Part of a small language model's weights: 9 heads of 64.
MLP neurons of a small language model. Each row is named by its layer, matrix (up: input weights) and neuron, and shows model dimensions 0-191. Each number is 500 + 40 x the weight over its row's rms, rounded and kept within 0 to 999. Numbers have three digits each.
A block is one neuron, or neurons of one layer that tend to fire together. After each block is what it responds to, as a language model described it from the Wikipedia text at the highest values.

L10.up111:501466459477453503461545493512570531494438507531535431476544538452432519547556551559483496474475500558459518511466485471446525426537476558463433521582536477487434394484523529530483517527510503472527458562517492489528566477506457487457479425466538519534482456450451489446401500481501517504529500563525471521541529535538495460443489485494489543522562543529472521496508430536452508383534425472512512588509546491457489486486473503530524498420466576526527500501439522505535426536485463475487552525468452490595531491504538489556465508493478451425496556622505478557545442466503471481
L10.up330:542467527504484515489496479509490505512460484518501469518436545546426473508536474429578474538465467591535465515455472497520437516531495509569488471523492508481506505495472510535519498539507573455493514530489529525479548450542561488490521558513500405435561524531533519443489561516501457421575517521482476491496468517525468490426572535548504481501459464562561481495497436534508504539496519429478497523537499576544484562489460514461498480448482579503542529453506511503554496455462503518482556509490438463526484489435482514490528483500478483553591493497527466526487496474462509489
L10.up688:524549504369442454469474466563508543500433511500492460522533478473473518557562522522500494540442445536470474511493481518455471504472449616533541539575462468558532479527489558493429514517482506442479477575490504481503459486490522552509567526487501464514527537422487546494530549479507489451518551486489426544502503513512477408530467489432503506457500495538469553521464436499487572401495445468511519498621499514497479476425558441511596464489469581501489471479511587478539526542523414538518504501479436501515517553423490531504421486533474388508472507549451458532542540491485524511
L10.up732:510532473484481423554524465510539510547474458480483528503538520576569584528502555495496522496511568523369511498482533538507506492521503494488528475514533556471495460450492578494448474477479489498470484542505484506463537479555456461430517505484520510506521457452488580555464588504578481519565480492525439498466506459427457490511549540552485455525578449492448475450506461555478476489541509424525460499529475476470441451507526467531544427396489547493475503553465646502457459534552489516496512517569421444554598573514512462542507451559455503488535492530516498469471484491501497508
L10.up1198:528460530486451458517587433526500506590467511457544493576485513518553451502605482445537479510523553529479547513516485499506472420471530514483487529544526494473561535579516536474484503494519502512478535478469510479514533490463495597526565488500519494605490531481486512435497574539492511433542550535462459542499480465474529474454504568519505429540484449546509514477512425467455545406455455421497517496538495476479418498451521509524467513501501564475493454521537580485504494478559510560486526474513523533526559522485539507475431429484423548463544539543455498528545456525479454527
L10.up1539:483494485445436473493539529503520511521486501462512438436507525555524495462563563441454461484475525566508510502517464522478512461511505521494473488498477525517453488503537511492501465413514460450483530462497548500448530487532473447541491573484482475504466546526457467473568559535494496549565491546500545468536520466551481502560459494502555545490557484485536573466538443548513552490531479490578525494514551549519458488525606446508499470388416567487477475556448522482565448467464439455497497428538480548512512546471448480522506489538534461516554455548496484550500510528509501491
L10.up1633:546542516480503502486534485508525471529450436472527455510511501420468545472518566549509467561506554521493559523462542517525509500493530589452436465564490474482490539461502502509486442531494456514489504522510518481511487505492516480492457563504449433500492458421511484429460506476546568507498505449481494446446516427514436477443592522516503522473431452440500523525374536520492484504587449487485521520473561471489470510498488475508536433484524417520489499534489512434616509526511461509493533504505506461449485523481503503551491418516465465487419542473596552526552487492502459537
L10.up1707:514505434454485542533553395483563515514459516443531496598476518475503488517531501532524528621476537534544547527494462429449460496547496487475517495605569436478520502496524496455508529487512527466534548568477566474561554456506518485470543474445502510443511524520496537496430486501541548460530573485494481522506452497544512487485527458506447510544432519478523485458568440460509469466489492446503487533512553544476493516462426465443557459509455567505410541477453549524568428554448405496534534506500431515557523543508513493449482378472530453511563453547471489524576560465479485576
Responds to: Section heading markers

L6.up368:418505479519565572461530473505523581504510515552437479525546549472463540477516506471531476538413487502517496500457536497487439493539536483482465496507475455523481543463486493485523483484559534472493531485575497520476538505671458540484487568556533461463501479501575503583432483575524505484520518530535496505493491470521532532451417457526516460446515523457491525431473533497484539503537490514505472572496532505498465528573517476459480444535440553465545514561506481557466502540497481510482459557546463595494511477489502470476499566494543560499512542520517459553440495518439524485
L6.up675:513452482483508554508444495500542525489499506494520477465518535507542452498473560456522441587462465531519569504484493587579494481509505469510538474553516503481537525454477447483483409521527465513452531557533507491476539442542473503502443530535515549474516529489527529525447472547459548485505450488525481471455467546510466496550518519536524471441593486456480576524538480521547530439497512462513438521435481593500436523514528576418544405560516509542569489491499460515518517494563459555502579470529471508510535523502440499501499484449522634549461444442486553486498497502460553506
L6.up716:445450472468549497527492491506463541499516459466545539571510501463440531457509504528564435482509453535478481543501495477594534509561537562512414451562448541556533418486530503490546568529431482486427528555482539452557466483511504537489473447484524465493472487543490488536466508492493504596539518561372544523498448446476494494470457519459479545490485476540578454456507542570532508467459570497457494473420491534534560498412549511522494439458515495444486517544416475431509506555495457487499476452583495524519531491552431474490517487507507464475551466506511532490528511505556504517
L6.up757:486531544568497447401490496521474498467532521587486496504525541533496527546574540453526482548491426481515491477484505512509525534472568487563420479503456487541514479507496498547445533486489476564489484434506551502490529498478454513469514584476515512449542462491598440515443476526538522532521581445516497490518465509488487513490471424490495561525489511494551498514515533485488492554524618535486549563472467497536525564464559433432492488531454531484419518475500520538522427522621467442521555477502461548505498473444535542530514555377484508526562573460498524465477532397492459488
L6.up840:459552537546503462494487461491506530504488522518521474521580557514500563524468513487541511443371518488518482470487517475487411442548521499493484489545480539512533492455491506534465470540467494467431496522563558492470526520501481526454513579456500460436513551504490511530494477571460526451474544437537460459538491531506468547521424516496489474489504574493538536475491500482477493523559523488478567524435497565553492527520490486406480512522447444511536551474590487539576471551563482493567474503545501522529551488511483499460513497413474566497496498504544526493423537460534501457
L6.up1162:522477448509484492482529458594462610525511528563508486574471437482481491490486545491523556556480441557457513472443480487506454511553584466545425536543542493430504478559486506520474460495490485500557508522509522465512542507511510531516475470463543518478536438488509500529443508496488512480496481531557478453524419430428443519502475506445528504430473531521483520503494528485437449524535498529543444540455427554540434506481479529434473554530429561469549497521510523502496458569532515517539498488580493561461444480555498456461481523506514541390544534507520420438480470386477457469
L6.up1254:456453452465525489498499494509486449476524521501468503501593474476554518543453497490553430514447413541431516498514557562535444462525514479529426479488461518448483507419502479480469500526508448538444457503528537512516565428521452504503458493495512557499486442484587515474469474550500575482459479459470519534478474521545519506427468421524528522486497509441484577515516498470494470513545514525530499476483494565565472487456461482486519485498422545486461495484475432533521466531544509503520444523575502502459440449534460511510493497444495522475481529481468473509506461416537509447
L6.up1494:479502489507498562499509478482471517429550476516517507494529521457521544559482548524504488447577467573533528537458454513560487457504468544502504523557437478518534465511559547462505580487532494417508521526471475472510491492465480527474531562437540470475494511571449484449541488545590440545548502586503490484486450434577501488482526491571503495536443466499424439476455561463522523518533542483485462548511508476467436443543432478497504507501576522492452552491484509551492507490526486473483517473448512546463489482462469524450505541456541509470493488499514486611455520565477433464
Responds to: Parenthesis after table labels

L10.up155:507477439523478508474540391468553492532455585451566444498453561437536510518586500446476498538514518511490577519537504418499502468485501490480504557550571557468518455561521538501584449466528519466460538540490555483577498478516548513555528497547503488535532541485509467439505599543473460492515494532467460481449438415472497430440533513583426480547472509493520490436459392551495477438485509412501448489589469467509489512507481521507531514519427524461507440482542553496467523488611445553488483512550541467502539589455475494498519478436398474435484554532537514540483496490477514537
L10.up611:514510443452535498517570456503577509589424552485543445532459490486499477465570496459539517556430508546531534500444483494533493456520513557515530509517534521429491474464529560480547504495492509423514495531467500442553547483457561628572474479538433510521500508503532567438512549480512488514577514489485499508492468504457473458494539503551455559489480488520527524436544417561539513399481510412510491488460563537481531532477521488559506499485448542483413398512521531503521497527538506569484534493555448485529532507509491493497513445484467472518588520611527529513544529471434506630
L10.up638:499459482485554565529512418447528484522462488536550440525531475498464453459575523485520480547492516531518534527467479495532516435491519494542433504586554551452498575427502555438572476531471506443448608539535525481497493469524520497530470490477514408595491555497458527454485538494488487454523529590511488566411503514438489442499480550480434560452540514524490496486479445537519526445508461422518455510470533480531446518454569546482539536492416485492497471433483577498509534524519444512448499499561467455551437585540521504467513492426508497527566570609491522505544556498464448553
L10.up941:438493469476508495413537446508568525578456570465571442535432471435511490490478506480518462543395530568501521515494533509504544416517410556553613486506518438445473534515536516419481499546481492456465514539475462508523533506508542517529540475552540572526485506497502538411427504485456435589544576492491475519479518527395441479490522502548512530476446471443507584490512469520496538452508476480482464542516551493501527453561514501512446509434459520539518433531473473572475532541568504514515577485521515511451561503497486528500501409505449506504494560545517425600572473462408472567
L10.up1055:485497512464480488480521479546496372480459547528523421503503446448523520470544540486551464524509525530467475506556466490495518416496547557622545508576562478496532487538465553463460496571485514506537484554439491443505558454511503541491465507485458460509506435488480481467450583455530455488587548437499487519475504470464433475476516467507485498509610461529486454526486427479497476399461484413515550495482541447480503487444527481502480537428476606484467507490478573495466525531557443533488479487475470499586517565436462517540474494447453468482559469496511558537558516453501504524
L10.up1136:523495467462463481475570410575555518560458513511591452495488557496472462483555548482553497576468476515485514512477454526418514445492524580561502510604530467482528492531482540453540556512471500483540508531461455410515454497524533550492523536536522447507523503438483525463504552483506446481586501560526496558500467478480488446478586574511409541492516455509508476522439414543453524430529433422544509486493543448500475449496501480527531514480479569487469496479467593510480505511550445559515512463542466476516510560452473495495435434497514474487571522581478460566528538466422506585
L10.up1152:463535453462483492494559456487519509563451526468568418556469546486505483460577519489526497527465486576485515526454479461462525465478552526552470540564561478467494555455541530451517515513457492501500522514470476447514571461491555541591517469485511502540513530491472521448514546508513503522567514537518458519453458508440450418501528562523399545472538525525495489486461442524511499428481471416509504489503556531556468525445542483533572487468443532468445438487475559539492505522523495559454516504550478498531503542533469497520514449497450489535595587619541534538537554497488438586
L10.up1616:468530485462501493480539495491554476491460526457580511535484489562509463508585516518542532534513480571462517490462500485559532479511488553551476487538485510520413516517517520466475500521509411425465479481514466450487534489536523546526521544509527503552464541469396497560496475528503503537560508504483530548420465463508508457464527512530460478417528513557570526435473501493505580483541466513549522512494495488500399485507542449521521430467504506466425383533522497523494472526488429496463503460432501491506474484466474489485474516484488405543561439447437438464483539522519497517
Responds to: Wiki section heading start

L5.up138:474449534445479485499484488461442440482432545468572447440555522550457505516509553554467542510500532576534481581533502509478406477450523488490466498463500422557480469531451489538426557552431505511522513512515555475428603431603484535516469504559525502514485458483510440519455549441474513473562474450405527487447474509519487493510407437490498476473449514497479513544480490500467442407509473488484501470586606524539499516521583501491483439496456476418539486474521532477505518527424484463488536460552519523509510546550534514546477506472483497499607497508485538529442551469555491536
Responds to: Mid-word name fragments

L6.up288:462477539465508528453486476434582527458556499451456449498571522442451510511566480465534509623507495474584461490505482471485526481513442482562426449528477539562471468472481492541449490520492514492458534526458466498455483530549430560502471538585515467441557504446540511485519478516551516457492514470522467449538530517510492501460538519609449552473527518577528493478535543520495560470511585509500550576499476567524484543555504468544504533515498491469536532476514513528505531467507487472431355551520424566535505544462512602523568574471510535543548526476505555453566522486455497422
L6.up711:498498531525502494483492484548496543539521508499496520488490427365507480443455466505475567578525490526501516471504484489459578473533459474481507543574516519504557461470481460541505446454530477438484516475482571512523468499497433506527531420557484439461549521533469460522474494540491486501526457424559490481467496515484474534484447531524549558456494468529445528556505456595490451467543537489535518538504481537541495573511457564509489533534451502486586519494508490516507481556537494535523506493523542556530477466489499489536543491496478552482556525615441508425493580437446565434
L6.up866:570506546552551505473490465515500459452479517459508515436564484509496551550478524503507484521500546499557540470490501500503503475498533489536491500553542491580500561505529492525508511505483459485473491428423471490453518579575467540422576535506486471457529545500520496537457531561483497487494455479470564546466492457485533566476502497490514609510512478505519514473516465550508505548551601447493454510446550552540540528502566488471494560505537518504541527598491504534514452520494486532492623550454557466494561482443505498505535449383483443559449488568497481561501486457514617509
L6.up899:510473581485493557430495528472544568490518522490489502503472518480522574508460499459512541561517523447551484448508489482492494420520601474462513450568542525607512513493449426530402491523475496542456562436508515471475546510525405520466484625457471487491486535536506504471506514498494435457439490459484531477527464568550537530480518482474503551471530530543492540504537593572497536536586517532412510519497467556526527480547543510419508508549519527509491545538486492613538514583530472418513522541501522545483526581468493567532488524456503528489506510457480457512445493492531467461
L6.up1042:419470444491533541584540564517465508503554462404488452479493460536513505506480492561536493483426558524484528456513529466511489516554555525492525435493513604515454548522540448434444525468466506551492458454473453478468507477587441504550511528500567482494468517547589514500512498486501505496503435471544516546490474528564557527480470525484493465453527509517420558516526517557471472494535510480462448574512520507496486460459531558517536546536537475485500524542509518494575433485476546465477424495436529517498541581480531484466493449399520487555544516431491456521492427494543541479
L6.up1302:488491499516519552449579516486473535476523509465485478449492485506477467529526492505467465576483546387498491441509481505469524456476523504583418457524544529503427465500487502436502494577460463554487448504564486472471534495579440573479454573447557515500536467534526510502507501543563438493455433520475545453602471543561553525435473461486470573481400548519521460520601462562440504491500521544461569547476495477511472534541597536490462557521526494467552526502468554529523485502460529449494488513453485548613560578458538561527469490468542459532526506420486432519371518534493484510
L6.up1415:519439529503497557451517482453532589528464540453461498480514543525474514467527522493503498558470505486556470472475451436465442500540592463504494439607513533570486388543460542503452459486501519542507543457475497488472564556627537535546460535480469522513525475485482525558462527523507483475517537479535401525495509475486484510427409537480514545514457476503551492500474535583488567530565612581474522528542468512524521491579508493492518563534453469477506525488505506462452563525516546487474564525524497532481436453445490522477530508523453502457493526438503557454522480570519502470
L6.up1528:689557579533520520506522480498543585534564450497510505459551484460502467541495521534494493528412529473582516459577528426499450504565531430448519441500553527544543529567489447508498514519514507508443526511475453483491435519525449522492535510477500420454546527470454476583473568546481516513510463475507539476514490463489487527504482460520507533515498508564486486488491440580487517461558580449464499540379482569505420507548551467460470502488513499541528506527554535556562472507478483546500548545498496604538547520482505486518500517467489502542483451505498540484522504402455537513
Responds to: Word endings and markup

L6.up46:431516565554475443389461560466541460421509560524438534473497585528511540503450495486441539552493490509453522497507546504521527449541506481487451527585498587455469526505479413550517522441461427449518497479491474504455539539569436549450595530417465430484523491438539529534538537531492487509552487444550579546511486471565511547499468451543497543492522470529433505479558510533524483467516535536498571529513503471548485500503550605401477490514528541459440582515538514532535469494511503489474546509503559534507481538466544515472516460400529542440500517475547512549487483459555469486
L6.up97:473479484446485470591483519481462518485538477587530474467501416553460554476483463578482512505499572471506488486501467522488424459539539497532539464444482561475479548451532483492470502469398490534441434450425526488522521489565476477550515508471555485539477513522506550463538555527533520517494515449548447502503454481471481530513483516484421465536520552515545581446511448552469472526504497495455539550545517456532495508555489523507512547527525441501537467415556515532523451515535536472562463476501549487497582482462464466529522441443508471595553495483527535509480466519574538491
L6.up286:480574522456508443491559567508504515415481534503490490489477455555535546458439453504446427456447562501438506504567521561474515436493528524419556522514520552527474563493513478468516508476454503447461432446493549479483535471500469512507564576477511459540450495543478527459575490528491481586492454461480533563450495528504516538499401489493509513483536524558470514494551509540471445478576532543498499485551536394575532558527497584466442470490507454525564534474492488546469482539501542492493561558452615527505541468428475493479484417448450479524452499558480537512443449419563576524
L6.up633:511515513503480475531485499520479475499438521442495521459498489515530511451386464586461422444484494485557522480523470524542426536524480473490493571477491522489456576486563511478445446455478503509411435511453487490481534493503418500515464473440514489577495500531553585454552569481511494547491460458461422520488495470486531500452479507580521486468481470452459542491496502518518492418538470470470561444527528467568513492536573538454532611500538469477462519507459479570467471558565554476479498509539577433513561533457496520545498395488528458516503602555485505491475496450502620474
L6.up1120:540503543512469457480533475554473480479529566604515554455496493514504548504457516576402410471604546449570523512494494511539504560487547530508502542469534521437515554668574501500519502495462498487524465446458555499512574506571393518468487464514559502520454463503559526475495492496582516531506544380519550518440495498437462548455468488529512505511516497579465550468495518486520531497567569534472510521537466400543508520483552518456455510547494559493431531549540490528502432469557547499544534481501561547511469484459573541494457502445487514453484572528508516518504458459507502473
L6.up1323:522551535473497449539495509530494521445524500568525499448528438554474522475494482519481439496500549453505497509507472456528419487506500514499497484513475488451493486569516465510446462433384468524420435475486507508495603497614438445515513579425509540540485454500537525453522478519572489488478486464508474529501453534499488480518465498555470580460532489469504525457470485533503488482560562507463582496547514421556423505534511595501511472542521422472549504448499499496517410449524561516545540524462531490462537428444491475509532449441534520527478528521457557473440429474546522482
L6.up1444:501556457501511483462543514534519506539484482575496511505503437551454507478463454507483488469458465488472526493607543482463466516533481495413551526548497458522517536474503530478516464390478497416525495494498544529531550504492476480511585486491553489593481508516470483511505492470533488546515484425527490542497472524503490535471411535499535514509433527526522546489541547501474445492520440534459527463545477466508536553526510538523495550502496455504576515470517479524491473542431508475469514516429602516473506495511516447537459481520468441502536495636458500468526519489539571513
L6.up1623:506444504474438489477522531498489508507447488517471512478483425555571460470449481545441483534441555499528458472552488506458544515469559510504510471481514492472499539484522476489510494446489530434497399451572559470474563523504434524504485527487498538549486436576485492486464510531531481571415466452451460521463505461521535513484408502459519526461502491525462494499534548552538449450539524537549540443532496459550504577470466539518523525544543487538478467478543470540521485490535516547501570504501580529479454434446532483527521486490460493497460474529484539507466495577573541524
Responds to: Word-completing subword pieces

L6.up257:502567470533539514478483477442515488441492498516571510470490539454492474512598510498478526565474492564525552525437441476454525502452431554542578530508536519492542534519512592479515509535506507513529445585556521403549459530508489520561472492476504474560450448492503488484440562467516467472590516507523503523433446431454422383458534511447447485504506527531486492513470445442532518535529481406480463481492538494510412432547508478567502432431472540484535445463484563525498510525565501425467492458560513528550594569542470463502492487573489429525538449488440463487528556480516506554
L6.up461:497493485546498562481535504474577477511442544529582485523499508446493436481565526498508463508461494527512545508487455449430476398493516551540535477490587494461527521504545556424490527564480535575533534559536549466515466506509544527536478503492470440571519507513479556489458551506525413500560489527505507553432415491521424389487514493506407530458506515522532465491482438460529536513484511387498495504489518473464457419521535498497433475428506491453473457468523606468479466530505506510425480452559536523487532522510490490467462464465447475506586456479458543548522533487484467519
L6.up623:454576489478433427467447493497467431497528477505528522527497471491452470540486559462531542531447478421486522518455508561456510468559561593558500462474535511506590521490521500522493554503547493467537492500468526473482523516526526513573475478519512499511533490538472493457482500501480462506571511495445469465457432530551520544475566506581516478452526486563587521515557415474462536510519493485497518490508435457461478506416558478428446552478537467510511558503520473468481519502559481556489483476442469522483605524490517528570511516524497498443529481456448547489508497496442563517
L6.up632:489546500560514533470500507402514526542503466495543528473514426455448457462528531552472528511472520520509501514480461517442500544540512515559549448540520480542533517495532536486483508509528475505513455572518427460491502515513536401505526525554473478542529499486448490499478517553487456444573476463417604497472434546521451469500547493438555431508470506604455406549527444439502539507543515477454490503546519520539431489441556518512507462409503497431449468494550480485504532584475486516450462492495406444543590443540528509417493584528440479455540497507540534498493483490513521488
L6.up720:439545506522444540458398531496519487520510477462563542509537521509509441472508522523525498504529498469508506517455498512534455538499557511519600419537532472439545506444545494507522516396480540441461462538541519446535484466445489442475378471439519506552463535567508466476498520446500518490478522647486485519590448447475435519479488458499526498480518520508507508471514514570481496514528544566552585523460507485416513529494531462489445486495578510439598542509498480505494488492582461483511534488514522460427476523555389493416560524473462463524415513460550534423519542452447503507
L6.up1213:452457566448413480551497544558498481468493559452568520516437488490554494521491606520510531523494531490431578542515493511560559566533456499493476475483509509533502472427493480517458556559541539568517472486549513437502502492488504484545480481487516433502410469472510462520499461449487507444530499489438433523485483468509542525496429481473541516443426546489539544510433532476506461462482454485438491445475465478556512445460570495538478524560555505559534452509488508436494509487483511480469469516497485566497554530466478437506426541542499462455521450493535481486594461498538573525
L6.up1276:450497456513447506526521491510474572546505485506505472520537495395389490429535528455455537421384481462512518538447500487515535474527454527599476402517501483508543518467561469498392537549518490524523437505524474436504481567542467528511506556470515507472449469494509469518449457547550506562509466506487459525496452485507447474529532479509496492467522554511521473477498492502558492552527449457502536473486466541457481455467505492479484517439555548524456597527545530456530532580453502479490479460440427520555478512457548466467474456550577536476506538494493447500504588504510493589
L6.up1681:555512460482473559461492453482449472462460421446531505563461451465487465455551561473512515532517477541502600557428465431520527462534490469514533525558509535537544516410451494547500536560498498532549492581521373446576496521544420489504494444525488444530501520589476488464480511576439459493550422546510496540481490465512435532420566516566454432473480495558543500506463494543631559560446520464529461479523510532467468437523511474496572503431468523496442428453457443456492597490528510507416541460542427519533548452545537456448490513530535471470574490542485484508533534509556518497
Responds to: Zeros and paragraph breaks

L5.up1517:464545567445482468546536432567478471475508523502465544485468511534437534435513530461503465510503516470487506521403486520385519468540517565517453449502529500530557519458489588540531501480542475563516478519474420470502500439538469506523477456435525429430495502562431578611552566489478499521569487456501491523476449506520512483429491493510459492530500473538494475529451511478501501460488452443461472456564464538538461498442538515480465434470475532530507484532531503468466519453488448494490530460486480511540512523482474445511425556457430517446589480487502472533573468457480578564
Responds to: Paragraph and heading breaks

L5.up959:524441479516512501485496463520530527585528573466579451573548571449554536562491523547518428513460570445522465561502448501535459509491501478504469531482489503533537552551476492501491559532492514531418502509463537502466546421551473463535528448434466480523441443535464475475484501558498489506524465524481486457467471559496439458418490475510475534513450473527472491480524496482506487461541474407447523425489561544507497459536465465482523524485500489527459588497456479410536476542555483503541634439457503490486492546499451503372539487493525499441481481513502513542484527523517458531
Responds to: Mid-word fragments like typ